{"n_layer": 9, "d_model": 256, "n_head": 4, "n_kv_head": 4, "head_dim": 64, "d_mlp": 704, "vocab_size": 3381, "activation": "reglu", "norm": "rmsnorm", "norm_place": "pre", "norm_eps": 1e-05, "positions": "rope", "rope_base": 27400.0, "rope_fraction": 1.0, "qk_norm": false, "attn_scale": 0.125, "bias": "none", "tie_embeddings": false, "parallel_block": false, "extras": ["capped logits"], "init": "normal", "init_std_qkv": 0.0173, "init_std_o": 0.0, "init_std_up": 0.0173, "init_std_down": 0.0, "optimizer": "muon_variant", "lr": 0.00861, "lr_mult_o": 1.5, "beta1": 0.95, "lr_head": 0.00595, "grad_clip": 0.5, "warmup_steps": 200, "schedule": "wsd", "decay_fraction": 1.0, "decay_shape": "linear", "final_lr_fraction": 0.05, "batch_tokens": 32768, "seq_len": 256, "doc_mask": true, "train_tokens": 291500000, "steps": 8896, "dataset": "wikipedia_en"}
MLP neurons of a small language model. Each row is named by its layer, matrix (down: output weights) and neuron, and shows model dimensions 128-255. Each number is 128 + 24 x the weight over its row's rms, rounded and kept within 0 to 255. Numbers have three digits each. A neuron's up and down rows have the sign that makes its largest values positive.
A block is one neuron, or neurons of one layer that tend to fire together. After each block is what it responds to, as a language model described it from the Wikipedia text at the highest values.

L6.down61:149106112104129097134076145138098067141139135133145145095122076139131175131136070124141155107155132126113093114161098147083118118135092106171162149146152119167153130092131115130123091139143135141112085169127152112115124121163103145130147136128171158134104121136173145083149205128119097168113137131127130147142132119084145110100100162130146140098112111106097152129123132095133088136110
L6.down113:151163124133131118097167147113097133127116131136111139053073132154133175076113140109157139165121106150144125162143158151153125134113132123151130153116138073104127108176132148112143099104150142146100152150140079151138117162146148124141146110129124123154117123130117161143161124141121121137114081148127139161134116097137141179123129118139144089140152131152154127112157158149121133151146
L6.down157:132094091152185133160130131141105154124100104138137097129112150103116126146134140100120104120092133128096148109139094110105140108126127112134117119152101095131102107126103165165161134172156152111186065147111177150109114151154098143124149169192161122119124159150106141126145151089115146191140143130179117156135137139155126113130126133098129146095174077163108110138157133163113093138135
L6.down294:122137169109101165124113136084100136100150116163109141103143136107115147112156106122132127093147118143108128166128152142132167185130146138148146111117123119145109145135129121131160112126128127088159126127138127139146139147112158121100122146136151171116148097148138160130145147119131098177132161136143111143176081106142105149115111134101087149143107111161132086108114096133097121123110
L6.down476:124156110106150146161119160133139119098128088122135135145138162088096173166099123052110108111070132114192130142085094122108115114158120151101116110151121115138118157165188123103114124128119138128160111157126150135137133114116114084121096113117082087124161139108080060141106125128161084133144111178162137128159143144102154105097138128141122125156096094112152142100173143156083141148145
L6.down554:155151143120143153119134172126150143126107168135132140117116138109122088134121129117147120149134133159157143162140138112085138113128128115137139120151155134085132150137163140142119125129110188185131127104146119137121119170125132119108089165176080127142149138170129106131136143133098114128109118128140113142105115099154146120128124167066125148107089112105120101177127136126138127159106
L6.down572:100080125059182097138138127124083161148146101128149085109143143099137149124142112145132102110119172109147116129126141130079150133117092129127119113117179150119136110147103131099128138135155153145094154130110119142145132119177128128098097129107115156114174067104124144151145152151125111165168147120155169137117089137135159130137164168136103166160127161108156124131095104122123150119126
L6.down687:148178130165115130112122121127151181143095083096097103138138102126135139142139101156111122133162100136153081117163159139126153157116112101132111093174127141150092171145143133108157124119119110122151126127122170166134117125124151138071145143174110128114132095095107134086144126156088120169169122167141108153176124121121170122141112118133128152146122171170082134140087143127127142125118
Short subword pieces inside longer words split into several tokens, usually just before a suffix, as in impris-on-ed, lieut-en-ant, rest-aur-ants.

L5.down262:133110151130154078164127132131140086076168131145108157101115122131061129144099142152074152139142117117116101174177164107134119112106132090084118084117136141144104132122094158106109145122116132109128155120161151138111164096190115123141126134136162143144103111085127098100163124147147135123143120177122153124096150122107111161144133088118131102133141128139093125102138169121119162114135
L5.down276:122123089173161135088079106098114091092142091098083116148124144112148119109119087087115078135128076134122126114137150105091157144100096140109150167147098160109093148156158155111117150130144121109176145182165149156126177136147146102142140124129126186112115096157138115115108121152136110130153138180105106142117091131125139127151079154115107181132121110122124102111083144173133116111144
L5.down553:118134127117099153155086113128149134104143131156118127145086145126146131075130146142076140139124142150128093122120095147133115150171108171146145099110152125131111171115144143146146107107131135179125100119116087148142117122117075132194145103174162117152114112138104140124137114188135181103129102164136140144138140152128134142121140138137088096129124131103113133124148149137137136167141
L5.down635:129136080137131149109125113097119124125180138167136129099100139102148143117175111126118132127151097111125099113093112121146091133113141106126127132099106118179126133094107119161115141142128112131125171118125118120093118178183126151147124165178150103116085133160173081143121172097107145173094089150143131141074142138134115126143100154141124142165127130097139108130101118169114086117143
Infinitive to, modals (can, would, could, should) and not/n't that come right before a base-form verb, e.g. ceased to be, can grow; also in after found in.

L5.down100:123118090180124096118114127091083118159133083111121094129133176071147104144079144107131118133087160143162172125116110083080148085116092128144111150073107115124124131169126169108141131125090117125093120071171136148121150150113098139151131145092142161111147121094121129126135124146107142123152091157180097100119103088099112162128128114125136130096147122156138118152112117129107122120125
L5.down386:143118119108164120105135103067166120137153161131140139119129159103145126164114124121106075182117141140095141166115098137156122110153113110120153105107141135127140152101114125129118119072156094160139153148102138111103111145157164134186113134158151130153162141151099123133132115123156110130115134134120133138101098136105106110115126115135117173146103100098133109169141128135085085147116
L5.down442:180190113106125107146163123103144124151162124127131131121087130084117144167067158125117122144149115122115104112109156117135155120116159121143137137143102114157147127141146107153152126169151142129109125104122139149137156152096131118160178118140110120133132172125124145167151126136129164136166116139124098084163111089119127150068110102129123085086144147182088116138116103178193171118107
L5.down519:159140144154107209166142150116161146099083140183161131112124156106125111143107114107128160133139129140122092109103136138151159071151111068135102150157126075136125155129134104143129136134131119137168097155120148135145165113131122127106128121167116101109146108147151131168134170169108104139123088192171101109156107104154111138108131123135100134153115105133107106115138136189115133178117
Middle fragments of longer words split into pieces, coming just before suffixes like -ed, -ation, -ing, such as confir|m|ed, inves|tig|ate, reg|ul|ations.

L4.down43:145138138105137128087109133114050099113123113124148156120115138166166121145131118104149123146152112145140171147122137104111122159112118135168153146068120116133109143114117096124108121167107146120159111115092128121122163107124154135175124104084117142124112114129158084109162145074157084140154171156157116140108118089093123111160136132078097169121102155120160134145104161153124127121127
L4.down692:162091114141126128111141169119118126103118119124125110090120168112135135145180140066105115150107102142141112143143154091114127102112096115161134131097124107138158151158129139106146111111151102113141101119118091137122133141103095116121127134138128121154114124147069098150129136109090119140134110099149095126159137102126160143177130133138149104110122124144136140121169154136137129158113
Word-internal root fragments between a prefix or first piece and a suffix, as in inqu-ir-y, requ-ir-ing, sugg-est-ed, num-b-ers.

L6.down142:112197120190101147128140146085129102133099102150131154124111102119130108119144092141159154128125148150130133132126136122148153138149111106141122193148092097159096147155138110138118155150130135115123118109141112132141136110159160119161113124115145103161123133156162113109127081111164130125163130130154163164132098094156168153128165151152119094093143150129115137142121137107140125136087
L6.down175:120179095140129070088097145101104081163149148116166130100147161144157158103108134137159151120150116103119123132165144131111159100129184152088155116127090098111133121121161127095129156121117111155134137135110093144146119121126127138121132125129090087070108098111155104117115132156083113113106151117106118101089151144108098155112118161140141125176114128132123122149164096153137130139102
L6.down250:114103115094077149127160096163095125098111166165115154122153120116122094169122154081151129104112128116126126182143126171157116112111161120149096111123133112139138092098150131117153099169137112163151104117151147131124106143137122127114124102118140169086133138117143164105147094161139118152124107139126148115092163107144147113140097150161127131105164098168179134135111170116141161132102
L6.down326:139142095144120137119095157107106103143147122131169113155107115114121154117103100134090152126126128090160143137108141096113162119133134131086124137098130139130143126126132137116140153127181116132145142087130116138102145163090140109103089145113137081076109161110140137157122108124137121113135137110120131141128115132120117126141137116090156150154122077141165097127094144111104115110135
L6.down353:138143195119131115112098127083113135101120118099142143198188093106108100088135146135110128112163098055133121143146129110101161133132116127153174103137116108141118110134160086102154148163146137107101141193138122107134134090133182110096127105123094108165136131139099136141149140102118153101137142177094089159132084136116113104129095112111104111128082132121113135123134094121116095118136
L6.down513:113086087132163106154158160080119131151138149132113120112110121139106117122138148135126136131085093116144105146120147096119176116125125109092101151144124123174194147112143175159159162129133140098144166126090118075174158108116123111137131105128104121083140122124129077148116159127132153117149129141122131124117092125125144159141134140175106099090124166161166136148116157132082157116125
L6.down581:142135107138151119135160136085079140131156160131129092102112126140151144114163119116127104131149110139128109112137106115144145111152148127093152147126088104137065134085132175127153109117098149121098130145123100115112104140139167096139119110135117168101099097148151142112137153108116108104132119087169129142122146136085107133124154113112131096112093126074156170129074171086148131123153
L6.down668:116128161106142110110083148099114090110129174167131165129171101131120127150126112157134128100126142160126108126131157158139159099086093126125163143147141118150111157128115128147096120117129142124121091115164148152123135130133103101122134092104097134117101086120141117172108142144125155125133141142137150134143128105119099130061178141121142142116148150131177097143163133145177110145101
Mainly the "(" or "of" right after a short-description line under an article title (footballer (born 1994), Species of butterfly); weaker on initial pieces like m, M.

L4.down409:157169116156178107084093121063114129080100117135142127094130144138155113174094091145139133130119120139125116135099164165106159116095132159086107113133130129103126126145157151176094121147144147089104153126134129143112105124119117064134147146140151112114160122111129135149136132137127120076168111158127141130118083117148136095158108103117139120119128069129122148136177103110124099131150
L4.down524:116131143127148157152144119126125138086118129130125124167165133111147129151081166111136179127120125138150131123129154093115142143110129096138122101122127137116125100176103161133143178147149112170168076107148172123118119116143143164154137197144142111143091109134116132112133116109111128114133122096153089127083149102139137142094135069122160163155133116112163134123118150127138163121127
Periods ending a paragraph before a blank line, also abbreviation dots (M.A., i.e., B.C.) and "em" in Memphis/memory.

L4.down343:154126123182144128152135085093152108165154100155142054133162160093127137133120120117119129122100111106118093122154158144148114118121147083131120110121133135115162180124119154096190103123139143146142106129142131160155107121120165080141128120126132178131169140145150105093117153135159107148146127111112109108083105123138169102110137137160094104102112157114097099139160088109124140139151
L4.down533:128138119099144143150152149122135139156096172130161153099137129127104132151110136139142131146100101098154124126141116148101126138093183143142140137165127129157135168099119100158140152115147124150129169124161169153099115134178137080094115160138089062177150120110142125114151143139113098172144093119121126106065100148133104129137145145097140103110149111104125116137101131113148124164113
Short word-piece tokens in the middle of a word split into fragments, especially "m", as in Ad-m-iral, Chel-m-sford, Cr-ick-et.

L5.down36:211134171118147151114118148117093116102128106133112097120128071091161105150105143148122195093141133124124100126125126095125088110138101110128105105125136116121152148157125123123168135149138123147118107127141103147151147102165119133099090187092129148073153134130112127167187124111125155166155125124177137114123149127128124128106145117145153087165149106164114140117125120122105114162076
L5.down49:129142118147095104126117155138147133109134132135114090119105113114109160161101095127082128112084093104135140116165156120144150118100144135115163122142144130115152109114136167131144139112106104107105126096126135151128167126130137113136112144182139109108109166137157148116148089126127156106144111161147151111137104122181098126181147106149122167150173142170140135124183109136149110149111
L5.down258:100134124122120148144111124147033141103094141155119145091166112126146169122143154112122186151149146121099131136121106092114087131127155154119074114142138157134141106167140131098129129116103121169136100107138131167065128107143105111158108106110164109143100140096108176140121144129134122155117101105164127112138126130092134170137170117144108100141126090155122057131145128098116126093097
L5.down344:123116135156141136121107126147088146103136101160125128066091161155173156149112129107103187144121156172139069114123124163136131125119115104123117173131109123118088181165125125076166127102121122109120139119118142071106173125110106109112096105129100161183109103118138115121160099128148135139099095065172179182117159117123087153146105143124118144103112124105138123118106107098165165145139
The verb "is" or "was" opening a Wikipedia article's definition right after the subject and its birth-date parenthetical, before "a/an"; more weakly, "(" in tennis tiebreak scores, "|" table cells, and mid-word pieces.